From a checkpoint of a small transformer trained on Wikipedia.
Size: 13 layers, width 160, 2 heads of 64, MLP 448 SwiGLU, vocabulary 1291, 4.32M parameters.
MLP neurons of a small language model. Each row is named by its layer, matrix (gate and up: input weights; down: output weights) and neuron, and shows model dimensions 0-63. Each number is 200 + 40 x the weight over its row's rms, rounded and kept within 0 to 999. A neuron's up and down rows have the sign that makes its largest values positive.
Before each neuron's rows, "fires in" lists the words (lower case) most often at its 100 highest values on Wikipedia text that the model never trained on.

fires in: "as", "into", "and", "the", "with"
L5.gate428,169,168,145,223,206,173,153,166,221,164,208,129,187,191,141,196,198,195,240,274,191,231,168,218,216,252,215,148,176,289,178,211,251,213,213,127,221,220,231,210,183,303,202,232,198,142,194,222,171,214,141,191,155,199,219,233,162,115,253,170,169,240,220,204
L5.up428,211,187,194,237,162,187,244,187,229,250,162,204,205,77,217,257,189,162,159,137,203,250,155,180,158,174,149,228,186,185,135,159,113,234,232,235,219,219,176,187,184,189,206,246,191,253,136,236,178,176,137,180,204,137,172,266,189,168,166,241,186,200,183,163
L5.down428,170,165,229,144,201,169,199,227,185,232,204,106,183,172,152,190,188,172,214,247,211,194,203,210,245,192,186,199,160,240,181,255,195,141,277,190,234,150,208,184,217,187,189,263,248,256,164,159,142,201,216,213,203,207,248,199,180,197,182,190,219,214,257,120

fires in: "all", "team", "teams", "allen", "allowed", "allergic"
L6.gate384,215,251,187,187,228,157,133,158,217,190,195,191,130,216,140,190,206,220,229,186,267,181,210,141,192,242,226,217,155,277,160,212,147,183,142,136,233,212,128,269,197,261,233,251,213,255,193,253,258,206,176,152,219,226,219,171,241,226,202,151,116,183,105,186
L6.up384,222,216,219,207,238,169,185,167,262,173,188,155,146,184,171,211,196,228,179,146,225,168,207,174,227,263,227,223,165,294,132,245,138,221,123,112,229,252,146,204,205,258,195,235,173,286,178,255,258,172,129,167,227,268,167,134,239,153,212,153,134,172,131,199
L6.down384,248,201,208,250,188,166,184,163,279,165,258,218,178,253,218,189,189,259,184,127,217,171,197,183,194,268,229,178,247,216,207,286,234,238,135,170,240,225,225,99,265,216,251,195,226,203,224,271,249,138,159,147,173,169,219,195,207,193,231,108,175,170,189,271

fires in: "time", "like", "atlantic", "boxing"
L5.gate175,188,151,191,253,252,241,196,175,191,215,217,197,224,177,136,206,218,185,193,151,223,215,255,186,164,176,155,283,128,220,182,234,244,155,155,204,189,160,284,194,266,190,165,212,155,236,239,222,229,148,201,220,148,180,179,257,78,193,246,96,203,129,215,181
L5.up175,217,231,147,171,166,282,202,222,161,217,166,175,210,188,83,215,191,143,164,202,241,227,240,138,214,194,146,262,163,191,193,218,181,156,155,184,248,90,252,222,234,227,193,199,151,252,238,210,220,214,224,174,178,168,211,292,61,209,271,152,155,184,145,100
L5.down175,217,191,250,313,173,138,212,197,160,199,231,233,222,220,173,160,219,200,108,190,200,228,177,174,235,164,185,245,201,216,204,169,248,180,275,142,200,155,256,233,209,183,213,189,159,254,195,166,152,244,264,150,196,237,179,210,248,161,197,248,118,205,258,190

fires in: "them", "final", "population", "single", "recording", "finally"
L6.gate370,216,276,191,224,285,207,243,195,215,215,160,211,158,252,193,163,207,180,111,205,149,217,227,181,180,193,209,197,150,209,228,263,195,198,224,244,168,233,177,167,156,153,250,166,86,118,200,253,150,227,290,185,199,209,177,118,286,201,169,221,226,140,162,252
L6.up370,178,273,210,264,237,195,235,228,210,251,221,199,206,218,192,161,156,224,169,250,221,105,224,213,184,215,211,226,202,180,203,189,183,165,183,244,166,242,234,182,217,194,211,189,105,265,295,190,188,184,213,237,214,199,167,193,228,224,264,190,155,163,159,241
L6.down370,179,254,226,195,157,139,223,186,218,226,162,188,186,269,144,189,215,204,108,166,109,196,251,235,194,203,234,265,211,198,224,279,155,152,282,217,202,240,189,174,167,236,204,203,176,173,222,124,245,193,205,219,277,163,192,227,197,179,227,201,221,233,98,214

fires in: "place", "km", "goals", "position", "provided"
L6.gate175,265,173,170,214,198,223,115,191,195,142,177,221,185,239,174,167,241,194,160,182,186,167,194,212,167,202,192,168,159,219,176,219,247,270,237,174,256,231,153,214,255,200,225,239,233,139,93,130,169,176,201,160,278,271,197,168,201,122,212,171,178,183,271,296
L6.up175,209,243,193,247,192,176,244,160,205,151,189,216,162,198,183,180,259,180,129,208,186,176,249,209,150,258,151,208,229,207,205,207,229,209,214,185,225,226,169,230,224,188,203,203,159,180,140,199,191,202,214,125,202,187,304,32,239,177,200,229,241,184,194,278
L6.down175,214,167,234,134,167,234,156,252,243,143,230,212,185,261,211,257,244,140,173,230,171,194,164,217,249,203,194,223,96,157,250,245,164,272,194,158,247,170,210,132,304,178,199,191,233,202,197,167,197,160,171,151,248,238,199,217,199,181,242,161,180,179,218,249

fires in: "final", "major", "majority", "finally", "finals"
L6.gate363,250,206,176,241,212,249,191,251,235,201,177,240,228,188,170,183,157,185,187,233,133,125,194,184,203,209,168,228,197,184,198,281,129,203,256,206,236,182,86,217,228,237,270,162,161,210,202,243,161,196,190,184,220,173,190,124,179,164,176,210,186,206,162,162
L6.up363,237,200,146,225,167,208,173,258,182,177,204,181,249,188,160,155,158,170,195,190,132,251,218,138,207,242,202,204,200,255,163,270,152,223,198,209,230,161,129,212,162,209,235,176,168,215,189,245,207,224,197,162,192,221,255,135,143,176,238,169,227,173,138,176
L6.down363,247,192,164,251,243,206,221,196,167,259,159,191,190,218,185,176,154,243,289,191,170,153,226,258,236,349,184,216,181,165,151,212,156,237,200,209,196,251,226,167,195,148,265,178,193,197,215,234,132,183,260,216,251,199,223,171,179,253,220,206,221,156,202,226

fires in: "politician", "political", "player", "related", "officer", "politics"
L9.gate35,158,209,253,192,219,152,219,258,262,220,164,201,220,144,231,251,199,185,250,220,256,249,135,206,204,226,184,211,138,144,190,248,241,207,212,148,157,157,214,141,225,172,223,199,108,207,219,157,240,168,183,299,199,227,201,217,138,151,272,183,184,225,178,158
L9.up35,228,283,244,185,202,231,199,209,224,201,249,210,185,144,191,251,226,145,234,190,149,148,171,190,203,112,249,210,199,144,117,164,222,159,180,209,220,186,126,210,176,213,220,218,106,282,88,198,217,216,284,142,150,254,195,211,253,227,276,168,222,161,215,217
L9.down35,173,161,131,212,179,174,251,199,227,201,237,199,191,193,213,129,150,242,158,241,142,144,215,232,250,203,145,175,244,207,191,220,182,195,202,276,130,220,278,168,174,120,165,167,217,113,194,265,192,284,185,200,232,233,196,86,186,171,174,187,199,211,199,234

fires in: "m", "million", "ft", "cm", "speed", "mm"
L8.gate393,147,223,248,161,189,157,200,238,203,221,233,170,235,195,218,213,190,149,150,280,243,190,186,238,238,230,170,139,213,221,210,284,179,129,150,93,222,191,228,180,209,194,192,227,177,179,158,117,262,168,261,208,170,165,131,225,193,170,186,251,172,151,193,206
L8.up393,220,271,153,186,210,249,169,201,177,182,191,137,312,217,202,217,135,230,173,190,246,192,197,235,210,234,149,210,213,242,216,201,154,134,277,184,230,248,259,140,184,245,153,190,207,243,150,173,256,200,160,235,226,181,175,278,169,201,167,196,197,311,218,242
L8.down393,206,178,206,220,252,224,209,271,153,242,257,206,150,252,208,161,124,181,240,179,228,264,289,174,218,197,210,178,174,266,171,227,194,210,109,282,175,271,173,125,256,238,216,235,235,133,147,182,226,170,216,144,199,207,214,208,194,93,202,221,138,184,234,176

fires in: "high", "flight", "right", "eight", "night", "light"
L4.gate198,234,188,182,174,172,253,102,183,207,170,173,162,148,262,149,202,271,227,196,160,193,117,205,205,246,198,295,128,154,173,187,256,136,133,193,266,163,183,237,197,191,176,211,239,188,261,175,212,238,142,172,204,154,152,209,168,206,146,200,169,177,143,235,212
L4.up198,242,196,162,229,251,205,105,181,268,181,150,183,163,180,213,198,289,160,200,207,175,187,155,234,192,166,236,197,221,169,178,189,244,181,243,193,268,191,277,180,251,183,178,215,260,181,130,161,170,183,213,264,187,232,299,95,88,244,183,145,214,187,200,185
L4.down198,247,201,188,308,159,198,191,99,295,159,131,184,210,263,244,216,242,164,237,164,198,143,173,138,259,178,162,159,147,154,201,203,296,266,190,164,181,212,247,206,203,210,243,229,196,210,224,243,198,131,254,220,171,224,210,156,158,155,153,124,131,257,183,133

fires in: "website", "line", "football", "web", "online"
L6.gate210,221,236,140,135,210,213,220,204,162,259,174,194,217,228,174,207,199,133,222,245,190,117,264,284,202,203,268,184,164,277,206,192,205,219,215,148,173,192,141,208,198,255,171,232,174,133,183,200,256,178,232,202,201,109,169,140,216,193,191,146,178,132,217,127
L6.up210,143,236,76,192,213,178,269,148,213,244,195,201,228,190,175,222,217,151,153,221,235,238,139,150,149,182,252,206,270,228,153,216,184,199,264,237,140,210,205,184,260,172,230,206,119,182,186,184,231,190,183,220,145,140,151,234,166,167,153,282,211,157,271,238
L6.down210,185,253,181,210,191,150,123,150,235,187,228,185,208,249,230,164,272,70,207,204,210,224,186,214,138,194,224,207,168,205,179,211,198,181,238,214,204,218,50,293,230,254,167,194,197,138,221,224,182,214,236,196,236,129,146,179,228,177,185,271,223,165,147,264

fires in: "de", "degree", "death", "development", "developed", "mineiro"
L6.gate91,204,210,169,246,160,222,154,74,178,211,231,238,179,197,136,151,195,154,209,216,190,148,224,202,144,193,239,152,133,147,216,184,223,123,201,185,156,208,217,189,213,119,180,249,196,223,155,177,200,184,194,247,215,197,266,113,185,200,152,204,219,198,190,242
L6.up91,141,185,103,192,239,205,209,247,245,176,293,171,251,287,147,282,288,157,218,198,203,196,167,153,198,251,233,201,163,152,184,216,188,237,192,194,189,247,150,238,191,210,195,296,207,193,153,224,192,221,192,253,133,207,205,178,130,166,203,159,196,71,176,229
L6.down91,171,220,197,165,220,219,250,173,196,262,165,243,198,208,190,218,251,194,222,171,275,153,135,262,232,189,132,190,175,240,197,172,198,203,236,195,193,189,219,178,243,155,104,154,169,195,144,205,164,181,210,159,204,170,203,239,227,221,203,239,111,173,193,192

fires in: "took", "little", "do", "tokyo", "poker"
L4.gate443,233,134,101,177,164,165,152,217,190,208,157,187,275,195,262,211,273,169,216,229,177,175,215,166,278,221,211,185,212,191,213,137,136,254,142,223,252,289,168,228,205,148,225,171,177,267,217,212,235,211,194,201,255,188,198,189,198,219,191,109,176,200,160,169
L4.up443,243,191,190,210,148,193,120,276,230,198,169,191,299,179,228,247,276,209,197,245,180,211,120,209,236,195,184,160,181,166,197,170,192,211,140,224,249,264,202,214,221,115,181,165,254,194,227,260,271,134,190,183,307,173,203,181,188,244,229,174,238,203,187,207
L4.down443,246,153,96,215,139,178,169,229,212,215,219,225,325,165,261,220,219,201,216,185,174,214,182,201,207,166,249,234,202,210,245,138,126,280,144,200,213,180,199,230,212,218,169,242,214,144,179,201,236,142,126,143,208,204,196,186,175,228,140,197,173,205,147,252

fires in: "team", "season", "following", "schools", "teams"
L5.gate218,209,237,229,183,209,169,236,137,244,172,173,210,155,190,205,178,278,231,202,184,222,212,252,244,195,259,234,189,278,240,179,202,226,237,265,175,233,207,219,162,169,224,250,159,177,216,221,194,173,126,169,124,226,199,173,198,158,231,184,241,238,131,232,212
L5.up218,157,139,181,173,218,209,171,220,238,204,160,162,227,226,262,248,212,284,185,167,231,176,198,214,298,218,251,201,218,129,209,265,154,226,199,180,230,213,138,216,148,136,211,194,184,202,141,219,135,183,131,130,178,136,160,212,283,173,186,181,204,177,181,192
L5.down218,236,200,221,176,159,186,314,125,244,187,234,195,209,155,172,195,213,207,227,195,140,127,192,108,202,168,109,257,227,211,191,136,195,197,189,125,208,199,192,160,210,222,190,191,151,193,239,157,180,144,259,160,171,249,146,244,212,210,241,205,192,160,199,224

fires in: "most", "such", "found", "founded", "further", "got"
L4.gate81,174,290,210,148,253,169,181,183,202,255,109,223,190,198,238,162,195,154,184,221,142,182,240,206,218,192,168,192,219,281,141,154,206,233,276,136,260,207,256,194,200,276,157,136,212,168,202,241,207,226,209,258,180,130,194,247,185,155,213,183,137,171,160,201
L4.up81,265,241,227,221,242,107,216,155,121,188,148,206,132,235,185,188,133,177,202,250,195,189,168,188,168,237,171,140,174,192,171,159,203,167,213,174,173,217,193,174,194,199,196,148,188,179,235,225,217,225,211,209,213,217,195,207,235,186,266,218,163,204,207,168
L4.down81,208,209,174,241,166,171,133,113,216,245,216,176,198,197,180,151,196,180,215,180,210,198,216,163,188,165,182,189,227,256,179,166,162,181,183,238,253,237,313,319,187,179,147,185,191,181,199,169,212,129,165,204,196,179,183,219,168,214,287,196,237,216,181,292

fires in: "preceded", "track", "board", "reiterer", "billboard", "release"
L7.gate413,161,190,228,147,212,198,204,215,258,253,189,213,128,202,235,241,265,242,222,260,154,167,181,192,228,180,200,205,257,256,190,208,277,218,264,219,161,181,161,255,180,153,179,186,138,175,186,217,160,157,237,169,236,184,202,257,245,152,201,209,194,190,183,259
L7.up413,139,178,223,252,220,173,243,212,193,230,165,224,179,200,246,277,140,200,159,190,144,169,255,205,209,234,200,115,195,264,251,227,214,148,197,231,178,173,129,221,221,167,231,169,252,195,202,201,171,235,264,135,161,177,261,233,254,141,231,196,205,123,169,192
L7.down413,222,229,272,102,202,158,296,163,198,218,260,227,136,232,162,233,248,273,196,191,142,269,198,174,163,152,253,282,211,166,146,217,240,199,218,181,181,257,231,307,202,189,216,217,225,185,207,271,210,217,210,210,188,205,190,255,216,224,182,191,230,176,236,133

fires in: "time", "information", "animation", "following", "principal"
L7.gate263,178,159,209,230,214,191,204,160,152,136,213,270,145,131,161,224,216,178,188,237,257,197,219,250,226,198,209,184,236,117,135,195,211,212,249,219,216,175,136,177,256,260,196,247,206,179,225,147,216,144,245,156,175,175,147,183,187,145,164,263,223,183,282,151
L7.up263,170,182,207,182,215,236,215,262,147,201,176,163,183,188,191,234,163,205,183,174,168,242,242,193,170,205,234,253,164,175,144,215,228,197,191,267,182,192,213,126,280,245,181,244,147,189,197,203,234,193,260,134,283,113,180,236,278,98,255,272,278,180,252,164
L7.down263,197,223,197,234,206,145,235,192,188,301,128,213,243,197,211,221,180,229,195,144,262,215,156,188,148,165,135,169,222,169,203,213,186,246,144,181,214,171,227,204,120,209,161,158,127,218,250,165,172,142,136,176,258,194,174,248,188,180,291,215,174,170,148,205

fires in: "after", "since", "before", "democratic", "society"
L9.gate413,103,237,218,243,197,188,273,247,174,180,216,198,190,203,191,205,168,166,200,257,154,140,213,178,202,199,188,192,194,161,113,249,185,242,203,206,202,192,161,194,256,219,182,193,190,229,230,174,212,135,209,176,224,203,263,282,153,161,157,207,172,268,235,200
L9.up413,213,262,248,153,138,213,160,201,244,160,201,147,149,141,198,216,223,160,193,137,215,125,268,223,174,283,165,232,143,220,224,198,202,235,225,224,224,177,204,95,147,189,272,166,169,273,132,173,200,192,244,180,285,222,194,127,233,167,190,205,170,180,213,210
L9.down413,143,182,189,249,232,221,214,222,141,217,262,274,255,223,236,197,175,173,166,305,181,189,224,170,218,175,254,274,119,214,160,193,167,258,153,204,136,185,254,201,181,178,129,138,228,240,186,178,207,209,153,224,212,246,261,209,226,194,229,256,170,240,178,116

fires in: "at", "even", "atlantic", "atomic"
L7.gate224,259,238,216,234,200,203,214,207,151,162,262,198,221,182,160,218,178,224,232,181,221,199,247,182,204,137,232,176,157,163,220,151,252,209,164,221,237,96,150,200,175,185,223,185,207,219,169,229,188,179,236,213,156,80,168,200,232,209,231,198,230,175,271,200
L7.up224,174,216,228,242,167,224,215,194,215,229,269,175,100,230,226,170,162,284,168,159,199,184,277,218,157,154,182,199,217,174,182,202,162,215,163,186,235,173,150,181,176,168,181,217,254,248,131,180,169,152,210,125,190,215,250,167,201,213,165,203,300,167,198,195
L7.down224,241,225,219,191,233,205,222,187,153,225,154,161,181,173,216,216,209,200,138,182,255,245,169,154,178,230,205,148,174,161,220,140,213,270,275,126,190,184,184,181,230,236,217,135,258,236,135,204,155,146,228,192,228,179,205,168,138,305,172,200,128,194,196,168

fires in: "politician", "footballer", "manager", "son", "player", "mayor"
L9.gate46,206,272,215,145,214,167,167,131,200,178,191,221,242,184,258,164,219,228,229,170,165,262,218,228,176,192,250,237,227,151,233,161,182,161,242,276,154,198,199,219,128,321,134,231,120,203,222,248,236,221,166,228,263,241,229,182,234,212,202,223,219,180,206,191
L9.up46,159,234,200,212,185,202,204,254,163,233,228,184,296,201,196,226,270,191,190,158,217,198,258,220,266,153,163,212,170,171,221,217,176,154,174,160,192,207,194,189,185,94,152,200,217,197,141,239,165,212,225,188,158,202,201,202,208,262,102,172,199,208,201,209
L9.down46,165,176,210,243,168,209,190,144,226,200,187,179,161,185,258,196,248,140,181,287,220,182,211,204,164,214,251,160,234,182,186,195,219,218,209,195,158,165,182,183,191,194,186,101,268,187,182,242,159,258,112,230,237,209,167,211,168,204,192,249,245,151,162,151

fires in: "life", "case", "royal", "wife", "boy"
L5.gate260,119,193,278,162,201,187,164,210,201,177,229,221,237,194,286,161,179,180,216,234,173,217,229,177,208,265,139,241,192,210,225,188,197,199,242,157,217,210,277,223,167,163,212,236,194,174,200,212,186,214,185,184,166,151,215,270,243,153,187,233,200,266,180,173
L5.up260,155,200,242,156,173,205,88,243,134,220,266,213,230,236,260,156,164,182,214,179,129,268,231,164,214,208,171,256,187,196,197,230,188,187,163,208,245,189,253,251,172,149,199,254,181,166,191,187,207,282,260,208,191,175,244,211,254,168,113,240,170,245,206,239
L5.down260,237,222,187,203,196,209,203,163,195,207,249,138,241,219,227,187,208,241,238,203,209,247,214,197,178,235,202,175,197,199,219,178,127,271,186,273,211,182,243,132,226,170,223,214,215,191,202,264,136,245,245,266,155,175,202,233,187,160,210,248,148,190,173,201

fires in: "season", "played", "team", "series", "player"
L5.gate331,222,123,116,185,242,157,187,165,152,199,306,228,166,216,194,260,252,133,195,257,179,204,251,212,203,185,230,207,253,232,270,205,182,227,201,246,190,203,265,207,258,103,196,199,170,189,166,175,234,200,216,177,142,201,183,241,163,215,135,196,181,247,209,195
L5.up331,186,207,218,156,179,181,214,270,241,208,167,173,121,200,149,219,318,225,221,170,182,279,271,195,183,255,251,218,97,220,177,264,244,175,205,231,171,171,228,121,178,182,211,298,184,216,173,205,197,124,177,134,240,212,288,229,242,270,174,191,225,244,215,252
L5.down331,193,157,170,188,175,248,182,159,199,212,230,286,144,216,144,291,186,192,216,248,233,170,130,213,250,168,195,175,257,195,182,265,151,161,191,298,212,212,201,172,191,213,102,196,176,240,299,139,219,208,162,159,169,224,154,189,188,183,165,155,147,191,133,165

fires in: "after", "began", "authority", "before", "author", "organization"
L6.gate338,199,167,263,230,232,253,121,279,232,204,148,208,149,195,227,133,159,169,178,202,144,209,191,237,240,215,143,192,94,164,172,217,290,212,163,166,253,226,220,202,210,168,183,247,212,243,209,177,213,145,200,93,212,191,189,140,231,212,250,191,192,188,207,223
L6.up338,281,175,236,257,280,171,157,231,195,199,210,205,135,195,237,223,196,202,233,172,165,160,198,178,173,239,174,154,157,195,163,182,271,221,224,239,273,162,154,204,210,166,145,176,259,257,180,199,179,130,211,87,213,129,237,90,221,157,229,269,228,189,170,243
L6.down338,210,217,146,241,207,90,262,250,259,235,247,177,241,182,190,240,213,199,250,154,181,168,219,170,128,185,265,157,201,175,248,167,211,228,226,252,225,123,148,158,217,194,196,191,274,199,244,255,207,200,205,186,243,135,280,152,192,169,267,277,277,156,190,255